config = dict(
    num_attention_heads=8,
    rope_theta=1000000.0,
    rope_fraction=1.0,
    qk_norm=False,
    attn_scale=0.125,
    init_std_up=0.0262,
    init_std_down=0.0,
    optimizer='muon_variant',
    beta1=0.93,
    warmup_steps=200,
    schedule='wsd',
    train_tokens=133800000,
    max_steps=8167,
    dataset='wikipedia_en',
)
MLP neurons of a small language model. Each row is named by its layer, matrix (gate and up: input weights) and neuron, and shows model dimensions 64-255. Each number is 500 + 25 x the weight over its row's rms, rounded and kept within 0 to 999. Numbers have three digits each. A neuron's up and down rows have the sign that makes its largest values positive.
Before each neuron's rows, "fires after" lists the tokens most often just before its 100 highest values on Wikipedia text that the model never trained on. A number after a token or word is its count.

fires after: "ir" 17, "f" 14, "d" 13, "ou" 11
L5.gate49:521473494507491482492462496540526529520514522526511478499529500501530462508490467488469477511543543464512546508563456431494522531519512456452505501525518514517518518501524484500475489505545529501485487493506522591474535491499466497488485473530550452480472475452542504553473477510509474478494512496520543472457498527531526529508504510519474519489518493499493483529521519501519520533508504465518478482484450477505506491477509502522547485459483520498462503476519479536520484501521540514463466478471474527498504471499504500513502467455513477520501494497510485494493481501503457496
L5.up49:532488482528468503519511522548508468497471512493491491506531449517520490537525486520555518511474478495570550530519493540489499498509506522495508527548508478474512535450516501534530498472526513475497502521488508536479508482467516495475489473517483480506442486521494512446477494502502512536488482509453466538473487492474490472521469473535567516505512495465522509454469493546468496517465547499500505490501504531512534495505493491487526530473442555532497521461497529520510537497510513498487488470521513509488472504484543520547459517482501488469487521513519499468523521494516493533

fires after: "h" 43, " h" 16, "gh" 9, "ar" 5, " H" 4
L3.gate286:490465514503520522491470481510490510518519531495548477516519450466459519520537477527484521498479563502500474477499524510494478527538509507535532492549451482490496503522535483474515473534521515493509496537534499478478513514522491495520470540519445559481442510484562483507497530512502454490523486503447515502523528467478508489485538488507472520504484513482472519441494484496510495562493519508461482534497517501507499498504467523472539511490513438484458522485509498476498536508527465502544494469488458478537473507488471483477525508497513525446481490527534485557482500512442471520
L3.up286:489517490493523528461548513474513480487502524503481560452472573531489557546468497521513487493487471501511485491464489501469520468527463505517504525502513457490485500454487476453505519478491468475563539494529459486502494455544501528511517535513477471468521532481499546517518499475538485462464484478498488511484538545461538514506510504442492513468491507487492472458465486508489510509530487506445465460472481515537476530500514515521497494509480491491513475504541485506508500485498497522515471477527499488469515471503512524528512439494525487508527466490481498494505496492503554521

fires after: " b" 22, "ar" 15, " h" 13, " Ch" 10, "an" 7
L4.gate349:533460446451445475474501488479519482508457487485494497523488513577483506520514491526522499521521501541509498487465497470500515517504533492503475498504471488552502510511499507521544490503531482511532521480492492485534510493471493517572497540541473535459461482515534485489491498493482541480449509454426471488516519519501547519492516494472459480471519493493471482506536507464512535439527518492470520504483471522492496523495549479473491499506488482492495517511523520525508496510508506503527457468524501492515482488522483485493504492454518470506484475559507495475506543496474523461
L4.up349:484495514543488475505484480457534494514466486482492480491482519471517488447476479502524537520500481480509518482545493509524499506519502502546513530506555508529518501490447536478509481498516515534511494502446517466505482508475507499484504525521454484484513517475547499524534524470506469494482484505466478514496481484459531525537487527517484525443484484508486486505500524503525501458505516466478525481492505512508462505502525500454492511442506499507527499478496529499470506487476480541545468490513558497467464501450467487494476508501521527509474496510484516480496540527449483514

fires after: "I" 52, "f" 12, " p" 11, " F" 8, " B" 4
L2.gate471:477483476515486522472513494568469481495427513499487476525524481529490508497505486543532512523492494443525500465474457495490544482495493519530489478507500455493525510500467437469481496511458530508501536532507473477483507507520490490495531498489467455536501501518516493479525437494489518505492455572508494469536501468499468514472507479521513524524551442503493511529478483528488527510459462471498462542523502511506471493543452515519476536510464532507510505509523501512505471520497520511504515499486507547546549505486488533493462520512474534523525500472481506490506476476491491478
L2.up471:499506487525485514494531495495489464492506498532487507507517492527461503549500478483507515487495515528536518480473482498507471515483527517502499529544494446452501523576463488498486504540510533511450485481488508460502478523546475498487474505462469513522527496474515475522468472472469484520530484508482479474472493448482498490482519520498492468499565491482441489490531511489509539522495526485480509514523516492488533538506493477458522478510479485450498485502441457532508479500519502487477479518492500549521477504505491460497492467492489459518465483490481504513507488464510542547

fires after: "I" 49, "ou" 15, "ec" 11, "i" 9
L3.gate278:481536538467469467525460466479471491520456520521474479491535469497475485497485487489502509459494490496510526518497507499498509469502529547524520519522510493492487519503533532491480493493523526509523514528487489527501505551542453467487496475492498470485487510533501463533506480507475495472509485513491498536528486465514431465491508498568523490486526502499498464508528504520447499525504496540474543504480533527526480521504515496539499529517486486470504504474461509494527510531502527510540484489480498510518521483491482473506543483484501553490524487489476524487467503535482497505
L3.up278:494482485477535479488512479514533506496512508524468504491524495494507524530493501504540481501500501475509493515497503502492484463566511532546486505523487496498501538529472532496494469492520481496527518505498452507480535501512492474477499481513507504487493514534485476475516465510536501484533514524511468516478470477503445499483525476518498502494530556503494514510550520518495483462455491482526562485457513514523482485529478532519488513508472519488479515479487487469505492513490500514517514472531494496531493505484479451511496491506495506476480486491447485541436476484491533443

fires after: " th" 37, "h" 33, " F" 8
L2.gate104:506485523500504518508487496477482503485527552497530492516526531522505492545531532514529510547535528511504451500523497506477512537529517504534488503528477504538520480491541494475475483472448456539489500474518523487434527508491501504535480514499456491494478469543494509492476525506489482514461516464499502514489489517492547465471490512504505506510497472498474505469543493478461515505502484468481511518466506521497487491516464475491479489516522479510463483442502473502497506503506516505473519485466471455486470485459530520520536514494494500527480455499539519560465524506434470485
L2.up104:515524495503504481518517506481503441474536518480498509500486532530483540544564488499497529487497470517466477507489504518510554498459533507532493474473504523490487509511495490516426486518459482497513519499513480463497506495523490462498511528497525506489497469461502511477499482499485507514487499468501538493506518471496583463485568525521551516488513465518472527483466533502487512472463507490500552500463487537496482521456491474492481525491466499527512525503489519516447509519516480517465495519465527525493504481476497471521459483503517519491524527469510523522500534533495520506

fires after: "I" 29, "r" 13, "ou" 7, "her" 7
L4.gate265:493550482500502500510465520517489469519542481486464527511542511528515476525482455508499484517493512466511506544519495469497526480510542489436484509493458478485504497486505541528512519471514515478472550549522488503545456466514464436475451473484486484538479502490518514516490494500502484486530475527514507549447491510503477491483558485536529521484539496477449517477500499515494513513449499506502499489523522509515499474538538474521548497507530508458503502448507544459525485516536480496496509473473492524523533470491456537537491459465486519516510537523494517494475534479489513487
L4.up265:477516502473504497494462490503510465502550464495477496516502456489520488518471480526528484493518521536501511519520510484471517495494514545501440486529492480522467501519512545503549514500546518522491506497502496532507497498457489463522491504466460465513478530499508503528476456492519499489486488496521507539478503450477469509497462485523513517478550510499503435510488513538504460510472492532512487490496555530468551476579530492524521528512503521472493514493512519548494511514560504503484469476459474478492517482492502496525490516485451488473495504514496523488505484461511499526

fires after: "on" 25, "ou" 7, "ir" 7, "9" 7, "2" 6, "i" 6
L5.gate283:513538462489489471521483496555475490485502494504543485495521510530522466480511480514488473451459471481485512497490504460524527531504494453491519502492493502528507518502472450516514447504500473505520502577493526562490511536534486482520468492509522449545529558484523500538497479508476511466498514540498493539519481486483526526506450517467472501479477486497482538467517485520447497528507514509489506499533471548465537495447485523512478486489505538466525477478496503506510537476529496500508494485497511467500548405475497482526460509445478481493462521457503491493524526496526495511
L5.up283:487493511518505457507481479521485526461505480533515455470495503492486484567468438508488511494532502486518478512510507488537516512506486452476587494491483498485533526514451487545541494506492508498489486479502465539528488525509497436536456488504533502522495509492529469498497493499527496484524495535476505478504499466516512504497506483474524503508466492465497507448478442463504501504485496495511508486567467524489526535481509495560505508493505542508485506487463512463456514483507450484510489478490485478489468473465466493520422460479478513488492519510462491496534488479522495569

fires after: "he" 12, "i" 11, "a" 11, "u" 10, "o" 7
L2.gate492:529531424511470528520469469466490510492489493530531478493477548443536532522521520477505499475444496518465425489492475506480505460513501505488505533492518453487494548498533468498486503503482475561475488481498505487510510451503533523491430491494493474503493496509485483501456488507520516531519523489461475467470502505460479512502529504487509522499491504515496497477498481502508517531482488506492485511534502495527529492475499517489511505530496533479516486528445460487529490526506538461456504486472494516486497456543467503484497481525461506471470549505494496475496514442457461483
L2.up492:501504492446428519526468517491516519508540517498537444475527505475492498526505488489539521524446498499499473488484483542488521478519435487472480488505492456468479503508503483496491534551510505491490552504498475511502510477463513475494537489540528483476488488498488491512480503480483519528498527522458501504452483459514484461534526501490529461486495544494494537481467505559526534546480486516507492499476483473463461471468508517546492493500482533506518528510500483484514522479565488480472504468471529486503493467496466521525504502519502501516461527508512495497518540473470503498

fires after: "." 45, "I" 44, " B" 6
L3.gate226:536495468478468464516551508506507532542489476479500462500470475507488473503491497575477486522477498453528564454495516461555494463540506504527500472519506470494489508526522494525470483513500525507490530496539523500485486476562527471533517500507464488526564502521506519517536487483482485471528499511490485492510513533485499507475484467481491489507500500522480549493522468515507494567509491507502490511543485502492480505515494502478492499521494484482488493500515463514486466520481519484493523485480486501496504479527433497465511478503522499475454497503529494512492464493504553503
L3.up226:463517515521512477494461487499495491503475486495498540499480475558499503558530481535530529496510519470521470466482502500510518536490495475508529507479517522515468495518492526552499522501492506521516498538460449491531513521461495497490498522438479521538538456479506479476501490474480547511503492525477532528479518488507503494463541472533515444532552467508495528428504486489491509498505528494462505522535526526485504487506483491531510480528494500482480510522465474485466511490516512505494502487516527510496484540489527562501479450522487474521487451532478466526516526489494512506

fires after: "g" 18, "en" 16, " The" 9, " the" 8, "n" 7, " an" 6
L4.gate60:465511489502469530514482486478520485485492500493489488508532479514480537495477484440463513479505501482465481475506508502510527490515501467462450472525514544476480503452527504507483513485478515470500529536478473500476524497489455542462495469489536495479469541544517496496531469456482472508549507500448496487484508519534493523519511466473487501507547487537484503518502492498493513521454509475513482495496528528516509488512544416527483492491511499477505477485503504492484531489521518491473483505506476452506409499496522548497488500512452485550493529491530541506486445530487487412
L4.up60:490507507489489522510513509539499549486539493506462503514463534484510490515477536486464476526508494535499515528511498494517465517499548511472489517479494472439494456482487488508492478482530464498486487521496483469550533482489462482536515499520518524512513469563531506491478475498489509519495501511502478489513483556500544444493515488496491488504506520492469498486479495477467489523513484454533485470500521542533503480488502525510507528515504510567530551458533484483505523498516507467464463558492505508504516541501512464477483489531439492543541507554486538517498496507513550489

fires after: "t" 25, " m" 21, "m" 9
L4.gate480:525483468500496515523481515476528537511485497500485514498540464482463488510481470488497478452524509529533480498488511482528483460538498504486497479506507503468486530524483498518504464506532525529501492504488518479500502501511528534487478480517505460479468528556481506488523532510488513532530484510545485541547454495514465466499493486510530504465509503538494536494530453498513538513543489488545464481510511505491489503477502502498512504483514522465508504512481507513471509428486520493487572533453482542504451534460506530508494468504497502495496500487524528508482519528457519509
L4.up480:504487480491539531511502485513499494484483523517482497545456487518479483456492523461467495513524509501503521482495482523471483471488509439529494479489532496472513500501494536484453478518524432497509493487524478520449530493483489488485487495497462469508489512537448509467511485454541502485514484473459456516493520465493516499522501475443501515500468496495503522524495467508505488512506519506491426456491553452531499450542458512518509537486512517521487458510485493526477520511500476517527482492455485453511522474461543506503518512506546516480470524500482480469509485491532491477

fires after: "i" 24, " pro" 22, "ra" 16, "u" 10, "ro" 9, "ep" 6
L5.gate424:521474504527472533523539515442465488503534476535515502523475512564435538511529510505486465509462518434517475481468475499493520555505495471507500490491511480526503504503508510501509491567481514465535498558479484507549505499510435497444453476502475476487525520482511516543477531489482532498528443468489512497508516528477517517473484488507510512531522501486476496442495501524529469534476507515487528512498511532507520474465454497540499492509482540528472500519500508503464512495516499467497504516496508525480509530503492515510477494476523495480485531512506498528447478506498522464
L5.up424:474551523507483489527521484456507466504515467479493469490486493543514494502496519483518509544482487509478503486495488498520499464481480508532495484481511432459473486541543542504485509497435516466490492485527518496531535479503476464522511533573496512530518517515500501506454489486473475498505491472458473466510528514488537472547501514504487447487512541498485521520474473485497513524519523526457470506474478498473504493522503461512528470488542454511488546473530537487499513502524507506507506494506507473495516564487470504484508488513557482502470467498481509543506480528519532515

fires after: "ud" 28, "e" 9, "r" 9, "ist" 8, "ay" 7, "ce" 6
L4.gate128:482501547514463490470483511475506491501459508527546466520510509470485513519517512531537497525487498490488502489487510514533501508484508516534516516515503494489475494510493486477546557480513493483499490505474471524558494484480485534498495515500526536511474524501474507497522521456573551504480496520528521509503532503465498508497481468490401539500481482491529523484512460533497509523523492519487477507461540477497456498505486511445513436487499446504504527514527474525471525511518472476505470450520501524524516513548509518524518494478498477473489492479510501507508478484492479526
L4.up128:494492482511528508461492495502499529531488518516498498534512467491536487515554481508510470514510532497504515487512504507512488572565485485519464506495499497473499485485550512476551517489511500540453548520483480554517500509499455461523465489473488511479483520484534466520484498489482517519487454498518472488557527533461497517506507491524513495520511555494525492520508498500516485508525534528525517528450526513490525498524524508487497519518498457510481519503541479511511486463501445513487464522522546455464549463487487504531484514498479545468515436508498521502506555535500486525

fires after: " G" 17, "h" 10, "d" 8, "at" 8, " g" 7, " D" 5
L4.gate357:493477539541465481516488467517492527533490510487491491525499527491529457499523508481516484507477503501506506513449438477479508490514531511484502523539486482516485512482498489563486450505471505486512462508485487481484514510482449488522457515483471472504481492526502500462547507487476512471475503497504464509537500532530532507496507492518503510557468537491553522520516500519546538471523457492482445519493489551468522527518477449450522475515487520529516467477458471483525487496435510482524515513499487487500487487487515544520516463507486515477486503500509524486519524510504468526
L4.up357:439525466508492462488486549508514521526509491515475509439510503460506530492537526444478471501488483542447512540460487475452528495521487479517488464552508482480456486512486475462468498499478515461497484501485509452534476434494514495496513500487498500485499497480500529505498495496512503483525515457545473493472505531508517522474542491507475495496473508515542495517510472498536471510486488501506533489462486510561510528497490523512482479491465505533478479456472553550477474506468519489523522503486481509460506534450478522487520518491470534497483507501511530478528545501504492530

fires after: " " 38, "2" 16, "c" 10, "a" 6, "ro" 5, "i" 5
L3.gate382:480534491472515459474496490474452500498475485498487497508496488464527488488488492496528505511468495522507496496467524510495518493496456531489494486478478516479500515494483447524547476550516483497508485484438466523515542521468416483498505517468512508497480487540485491555487530467469518496501511469516533536492526493513516496557480480484489497456508545497463476508471539495475528507530566482482533504511488494483512483502494485496512482465495538437519488572497554505507490480504502435515527499487466484524501494497510496512554485521475527501496488505492504510499502509465488477
L3.up382:465475498524525475512533526541476504469472524555454547526521519476455495517510486492489508515550490490496504500463481482511507490530493534466528527507529525496503483499510502528521533501526512500502529502472489511549477523494472494500461539493541513498496490469454502481507506497537465510490553482494482570529516473514511533498460501492534513476441505486478485535466451521484443511531561470511507487517516510476499543467507469556513520506505523423510506485524518509472501460518517538501509505482505458520460464527501498508504482507493533510474479478488484502530473515483504481

fires after: " R" 27, " Un" 21, "d" 18, "an" 17, " r" 5, "n" 4
L4.gate305:483478543549475526485531457539532482423474477527477518499499514475474491467504521487541511536459502512544550500570516507503492489473511494545525481472508497500489523457459475513481543541447497515504487506502535467479514537512470482551501501498519502458523516499465487505508471481492478504502488519531484456536505515485511525479529513490516476465516481505523471533506471513446529519518522501502463467488451517509462528513488521487521492487483486531534512537468550508482486523479494538497531520517530509487466488511523496477482530520510479500532513512477475491496535480508502479
L4.up305:484507490524475493503491509509469506506509498466513535454509540503505537521512502475507521484494506484525509519503492480500478534496493502542510482506489467450536503480468504544470570439510512506526482499467536491474483464434509517483547541517482514514531520494428487493523483529518485480488511515464499487518470515482532488558509541459497494500539457499524497495512470493502500534515505556501501491492489503488496491528536473521513534488533502486521468475503472483507483487537490443510502501528466534477511449461520518514493514530490499438516499500507520558531502507500486459

fires after: "f" 31, "l" 7, "t" 7, " h" 7, "he" 5, "0" 5
L3.gate172:515488513460518508504557481491470507491480522490544485435509531526492486492485467546521499474580507484436507522508515497486525496496526488479507504495504516477498528487504487518490534526497510496539515483482493527503528510478515521497492509560509464521507520527450512468494510554563516523508486494548464490492502450502493521506487499578506524517518513489454487449494498462498547519487489521464539484495482495490469508496500547521504504482447514531461516498510498522447507514524519484493466488459513528498536467482454508496531503515459481503523543471528437474502526567507508505
L3.up172:493492501507463495512503479514529500480463496492515479541480496492465517546498530502515509514545472498521494523454464518472448503464482504449498492515529478547562508500504519511513490533521476468498473442531517478497531494458507499504520509454514482528466494492467468475520492499525516508482503484498488486513511484528504481529523488505529532513495535532495548536451498447485507556447502497493525489487532505518497469557537519490513568492494489520442492515494500519495547529508496507502501557497495534514486502519546506513503486558462505524506532509470500436516523496506478527

fires after: " s" 12, "ro" 11, "u" 9, "an" 8, "ac" 8, "il" 8
L3.gate469:505484553473487513478489502479486514459508486502501530530525539497492474475497498482480475518517508465525442537482506516497491510492474519513479449486472505550467519486513462428486561514500504511499477513482474517449536514471439485526522486517479481458499526512488488500484534513466498514512549508466438481488462483477504465492466472543511492488470484461500474499487496474472462514497537492507518476493500490487493489524535504512528492463498503506523469505498553465474499497512486510509542451500456518511531463505466521511510500492525503467479472478498536534522493472498473520
L3.up469:464521501487459533488524508510480528510515525465475525472520522487503505504520484441533475478520510437509484511509512484519511508463470497483477508468495465499498469497524485528504569504441452438534515527507472507459530486504456469483539505488488497507551516507499537529513508485448512532446488494491486498483539501496510463565474492478537509490435503487512518549512455487501518480515475487456517508487476512516497482515472441538524503511490499499480526496537514471483469482485514498523516514496467493489513517540518493499498461510514524511546504466528456533493482470471482518

fires after: " " 31, " H" 21, " M" 12, " O" 10, " m" 9, "H" 4
L5.gate434:506452498448500517516514481508521489501455521535479501482502502490546503576494495498514477473507492506523468529487532477488478456471526495527446504522502500502477559497486512500531493512527525546494506456550494521457507531554538524529522543526476496477489457563474516469513479527444493499535522474498490527452514498459504510478478528488482526476484518509484524490505485513511468473522517513517487522480496496515463524446505555492472501456547543547482485459511494504499526473494485488547523490521453510512467489497473537478507513503518539463506488502517504477501477501511502481
L5.up434:417492474479491513564507502479524471482537498480516527477460488462491458468496527501483509514493554491517471508480469499492469518491469538541516494503505496508512488505451491477471511539550519442499482492482461503444468512467502555527492459489531489511486518485505510494531486509511506467468499520486527513527538482466555472493518475503482523528543537509504501525489491473494511477487526504498512519488523510510520428495489464529487506485488528515444479493501515466456527495514467514478505511485506478511472507503485484480454441548522488473482515485495472479535455482503521486

fires after: "n" 17, "e" 14, " wh" 13, " th" 12, "ot" 11, "y" 6
L5.gate30:482507490506484528522508486462462490477519536478514493529519501513490527498486512507552481491538497523473510487531549537484447566508527522483496511480498521508533566541471477471492497493532528513499475514510515516459515506515481500518467488506525463493513499533459494493521505509519514501461539499527473447471463447486543448500548492517482464498496505481466467474498541519469487511515546485503534492473562510467501505468506471517478469523508509484520518484487490506556486484523514444484512508476500509509488471507545465478506487507501459534479515503542497518476517481518484503
L5.up30:523503500501504502540484524527467497481518528452470478517513534552484556484550474542488487503494485508534523504486463497486505519486504508524458503496470519446532517514509507511468512539451527531471518464542474510492506504504521526538477471507517484482481483517461513498510513465536461478476476513519504516521485468508525541495483520512484480532512480468468478434489535506490518504490462483495523510486498552478501474510505507472478506547467520520478530499521482510485506495501465457517482496519481500526479491516492490550482458494527484470529489509512465472470453500508493452

fires after: " A" 38, " and" 10, " a" 7, "A" 6, " B" 6, "a" 4
L2.gate465:515492512460482500499502499486493504516528479523522459493486528511519480507505489507494501506481498485512493498534472478515523485474525506459502506459529514497535442496506449520500467519525525547505513512504501497482504511445485499511466467480499446493517493503556519507500533494490527495488508486484497481523500525494489505459519517482505548496496513503500524463531493528513495483500505506484498482475461476512477504475495512523496501504516534473506492494481528476438515534575503492548491496497492522520532511510471474474490501511506514495497505502538505440509529494545505435
L2.up465:495503538521501537493477494469488528520537494539519461500525536488498512529578464492506510550457492506565504494524500508509493457520500486496486462504551502492535482494506476484523476489489485500529505550548487503487499487487512516498516485490494527511480484476536466462507504459505503486487517522499498500505506495544469483472506556488518551451482487483502528481555513534554511465519520499528483517478499486531440489514533507504478492527533482498534485501467491490484461529535479490523535516538516506481511483502517485518476530501497500472515483531512538500504530515554469469

fires after: "iv" 40, "art" 24, "ad" 11, "r" 7, "ir" 7, "e" 4
L5.gate50:507536488493518538477476529511499495481489537499526470496514501492511501530516487517503525469509540497505448524465524482490571532545519506501481524542534494537474531515480520503526513505513503498481531514498504524488552493544518450530499510477497516484474525522496510517518509509489539491482504506531529494503525490506475545496542490504487471519476483492519510521497464513478525507528493532501481506497543475462501474549512505489476472459496569482483517511517496467536485466544507492474500505463504541485543482528547500541477496495485499544527532503547478526514527508489494471
L5.up50:491494500487519506468459533544533534454446516519493459504502471500540523463527508507519486535505504450515501472490557485516481517514468487523471513470490496439548498446503467490508551484454536520495478487490458504487515472513547493510480493525516462476491521469523485520509508490513476497500534479454480543447508513494509522514517496498488489507497510515483544454490476453512525545470493504492507481518504522509486484486464534496484508484490469521512537507503460519512517498492511473501501499516486478481534505492462478519502534498486529511459512478520501520467501487483543504

fires after: " D" 31, "ad" 28, "os" 14, "D" 9, "d" 5, "ak" 5
L3.gate142:512469526518497474493463502494513497493490496475494457489449491425517528513495480535471478523490493495459510496494527481476469458494535522521498496565504496455442455508486471497487502540490523491515449504494509477483494501500462532505434457508515518484521491516497484504489497518507527558488469474468453535509502515537483515457531533518529512530482508514486518552495466454519501519504510531507502492484514516516529505525488516435494486486481466515481478537521522499508506472509462502491510504504504474458501527500519553501529540501479504464499524506526492504507524488509536491
L3.up142:518512535495495468528454540506493495513464511526441489477506525453500514469506501498514535485516525472498456541492483446508503500487501496548480534550500558463499497476481449489489528489450515508484511572559541526520522521464488490528517503509510510483524455504467499493528514533549519460515525493475476471508512522511508488499522492494488498525483468535459504549460479515530523527481496512478488515494506527493502500519500530504490529493504498521531520498519530490514497476480515506517507506497510517520485548510501458481525493486521511447490515464489495471471550502508503512

fires after: "d" 23, "nd" 16, " G" 14, "ep" 10, " was" 8, "m" 6
L3.gate401:461451487490456502537540558549533515498511460536520475542493491498496537517502520525529500542482494514487477490475467463479521532464534525497487483505542489449491508496512498512510503473529488528524506529505495499528560447494531466515484486466504510513495472526476514482513487477478477525453546488511540491527496517467542474512510518531484486521538497499498509515524499480531530479487478433533504501487542507492498494499497471463508481512475460513520487512490505532515492518511519459528564535510467516497504469498509550457469467478503511477536499529510538531526483497486472508
L3.up401:490466513492446493538498510479505497517469485530515473469483503485505512469523542504532487529536491477489447523478456463461519468497483471537498523485500511495487505517480466502505496466478500511488506482502449521512529564508477449504507493508447504486516530490539520535490514514533499507484540460506504469453473516527486540512492484530493558541515535500490483486510501475541501493473470516479545497500531472498535522464490495485460478500469455518545505485512516477507506488536556537546506446473527505459532498490486511517509463496535496486536469485470496490536507480512539488

fires after: "an" 14, " an" 13, "en" 11, " A" 9, "A" 6
L2.gate439:485544513497516514460504510485516548519490482519527469500423514453503478509508514479455547522505500481537501480506537461505485497491484470489490495504503480500520460504453506497509507476509519454513504541498464477477512438497459496512488492427542479492488485520550476499493519482550514439519549452499453470465506492541510491488486500529497505545508466543514490517484485486531493518485515491483499498493512485523471504475492517562533483478456494461500515471489544512501553521501528508493506515482486516525452535524469558478495498528482520485514502487483486500491485443525500481
L2.up439:473503483523504501523503519507515524505529501481538500542478536456500480453526532537455508566510511513524479527481480522520504512513494500494492517505550471500547474523492475516512502476533499534509531529489475484470547457517490529561488522498539513504460500485508513494500546509518513528573478478520475536472511491512499488509496539524530503505459470478507467456476529505489523498475517452498433522505528503512511499489504524516520502502491489490491535463503495488494456467532511512498534530473513506520472496557501459513533493492514478484514522538488504541455520458523529469

fires after: " h" 49, "a" 9, "i" 8, "av" 7, "ent" 7, "ord" 4
L2.gate384:523543527499448472432458475520497482501488472497510483489536535466484507513544474501529542482522491535489514516464510519443507475498511500502471510491557519453511517480497498491525534505504488476513487513538486462468468493462453501476486476529498453529541486518481513454455445501525511512473457480491506516465493493462472499489492522517534486532496513485493473448512489495483514519497504501479541492522489496507446508464487520484484500443457505448458511549480464502445498511500479459503508492483493465525483491525504469494456484489500475529460492538529505500509539486488497517
L2.up384:463515483529456518516468457476519510514550509487510475508490526477530521543547483527524538524502526498536515502468491508473522479535534508485529497516559527520519472520430464465512502517499489475508483483500474539512475482512526545484505481514484458486482506496497500525444464502532505487492496478519521509469476479496518519492518439475491534520486529520497512508512506467506489495490487488508525514514482518487472506432509519504479475465478485474445513486502475520511498532510466460464474479476502513479489486486514529538472476502485516528472513567557466483471541443472492517

fires after: "M" 15, " m" 11, "F" 9, "B" 9, "H" 7, "L" 6
L2.gate319:537490487532537498479553503489514439480497475483493488497512508480490530496501488462516488435497483505473505508476530505479516433513491495487483463508474522477495510478523507525479474495464555492490474504513464476466528491515492527526529470540489505570515439529497480483511460489452540508529475522552515451512473511464455497524517481568505493482505473509491530505545515514478461500533472516487491503509509512486481511486505525474505514465509551497511497502499498492521455499514504479529532526497503494509476502494531494507467524503510466561530480507478527489525495489479474532
L2.up319:481514537487487495488475513472524446475518510460494516504502508540504470491522517488524525510518499506501488496465483513468521488483488448551489447472526519533471477502529565476475458444504457490476473484524477485493465500467498496465507511526487524498526500502479520516495514467485513502483496517492504505513510495517443477514527514508525483547513462516503460498528512447492502511493521503514498540486517475457524507531528477512473504514508473526501502540529491476535508503519490482551491497542499500490488560471484556549536527498503483533477525478485483511491515525515445470

fires after: "ud" 27, "t" 25, "at" 15, "et" 5, "ist" 4
L4.gate287:540514528464534516485465512473479494510502482500528506488510535539480486528460487509510503583454526505474527541495498506507514508496456514510481482502509442526495476482503496496514480460523501478480480490496521544513505480515491453480483524459527491514491471545467527495498528483532492476475526500537509509527480484493499526542491474524482453568495484449528490544486485470446441449518531480540502522489532478495480489512544510480496447512486520551460482510490514517474484548476494521492507465514473516469479501500492538505515499505533490521497482517510459453526485485513477484
L4.up287:561504472527513531489495469495528511511461535477507510529496515509569486529515517470533471503526507539510544508523489514505464506465468486482488525513506516491474481520528506478488527500493519496546466523517461528514482530488448481479526477480488501474482511516467531463506499453501569456433498474510492492533502490515527485469525484501476492503454517494463536523496495491486531507524506507523490514500486440499515500527503495491502498483498524518490469512487511497509530451499504515483499445459525490530518449488463476503508477503514519461514503509456472516512472463518558490

fires after: " h" 23, " H" 11, " th" 9, " g" 7, " G" 7, " l" 6
L4.gate497:517485489516519491515509492483503516535504476477493493506535557509475501479482517512497492477537459508507518500512526507574528472498486510518531510503477465526511527508496500526467454552509531517523516495525505521479541488468488484502469548451516449511507459481548509505527507482509526477547499481512544489491511497501540496493515496535494516504510515457507481507517515515543505474497505514486545506490483519508502487484515484530468517459466465493464478492530468475518460502524520508516521507472494483533518515499469487503512491513510492486507517487500625469461531503466497454
L4.up497:461482482510511510493531504495494520485529478486454512521507516520533522483491499499488488475476468534483518500464458441499510533504508461465488477487451467467522490539535503490459505529477535470497563542481512492471482514477513488465490488497424479508503478513526506509511447488503539558469486504490502494496495520492508521468517506528527523494494524489505509495540535521501513474507503555459510515485486533487458465519483518590532483462452527524492508485523509529507503433508488491524489535487490471483497545476525475500483516496480486502522500504510512512515482539510523522

fires after: " al" 38, "im" 24, "an" 13, "," 4
L2.gate36:483508458523514482502536518479522472508500514493461506506480509495478473546483492463521492541494493525494509484519561537516508508476512492513524480498537487485509571506499490479468502502480508518480468507509529458448493509472499538484492535477514471500517478504499518469496494501520502492528522497464510480489490537462497526506491522470469464480549474476510544559479442512472456487498503532481509504473449552528513477507476501465499487500473499512499473485492525482476503494498501501517514542510518551502496522512491527493489488543519490487481468548466493542534481494482487471
L2.up36:518527469501479496467508472472478525509462509476454485543499506484520454510471501466480507512534521504505513515537546544561479521506519515517481493486505494458548540489508473440500477522497551510499491496509476468448545502474477518532495493452531454489498515507529512497484533529512559462516545469488466519497489527466455513500485497477505480471536548493466504490494499504507480473519514484467511521465506517466475467506490483449505474505491498487490467495483527499477519543515511509485529516483466537498472517506474481488486511530466486496463521509466536497530554476548482497

fires after: "ou" 38, " " 21, "an" 7
L3.gate450:474505476483516528506528456496510478480490499515471525512484530524451476508498520504499485459472510536497496487521463498513490472465515507521481485526486494483502539472506505518502505510526489518516524493510494469501532509420507494504490521468505533464480511501465504509515514511446521492504484497470448503506491491513512488542493524496471522493514475527515441519501464524540515494532471506484528549528490538535501446520529533465478486552479463540509506498500458481503498499479500529528483519506496521505468510467457510457487497513470507462450555554512494527489540470507504484
L3.up450:489533508504465529459476479481511490490522483525488501504508538497508510490521492551500482499485533506510510489486496508517477530492492510546458460512470482507493546495523514510430484517500487501526476507445518458457510569446483502495499559499537487484487521527504559461553539511500542504451478489478494522478496512463497479508548474469463535519520487495491488507485514530475493482509521527489480516536504506507532526501525479495471518522505487472499512503472498438479518505507485526521488534524550510490475483466517523489527492513511512468474501495479520514512523486484512508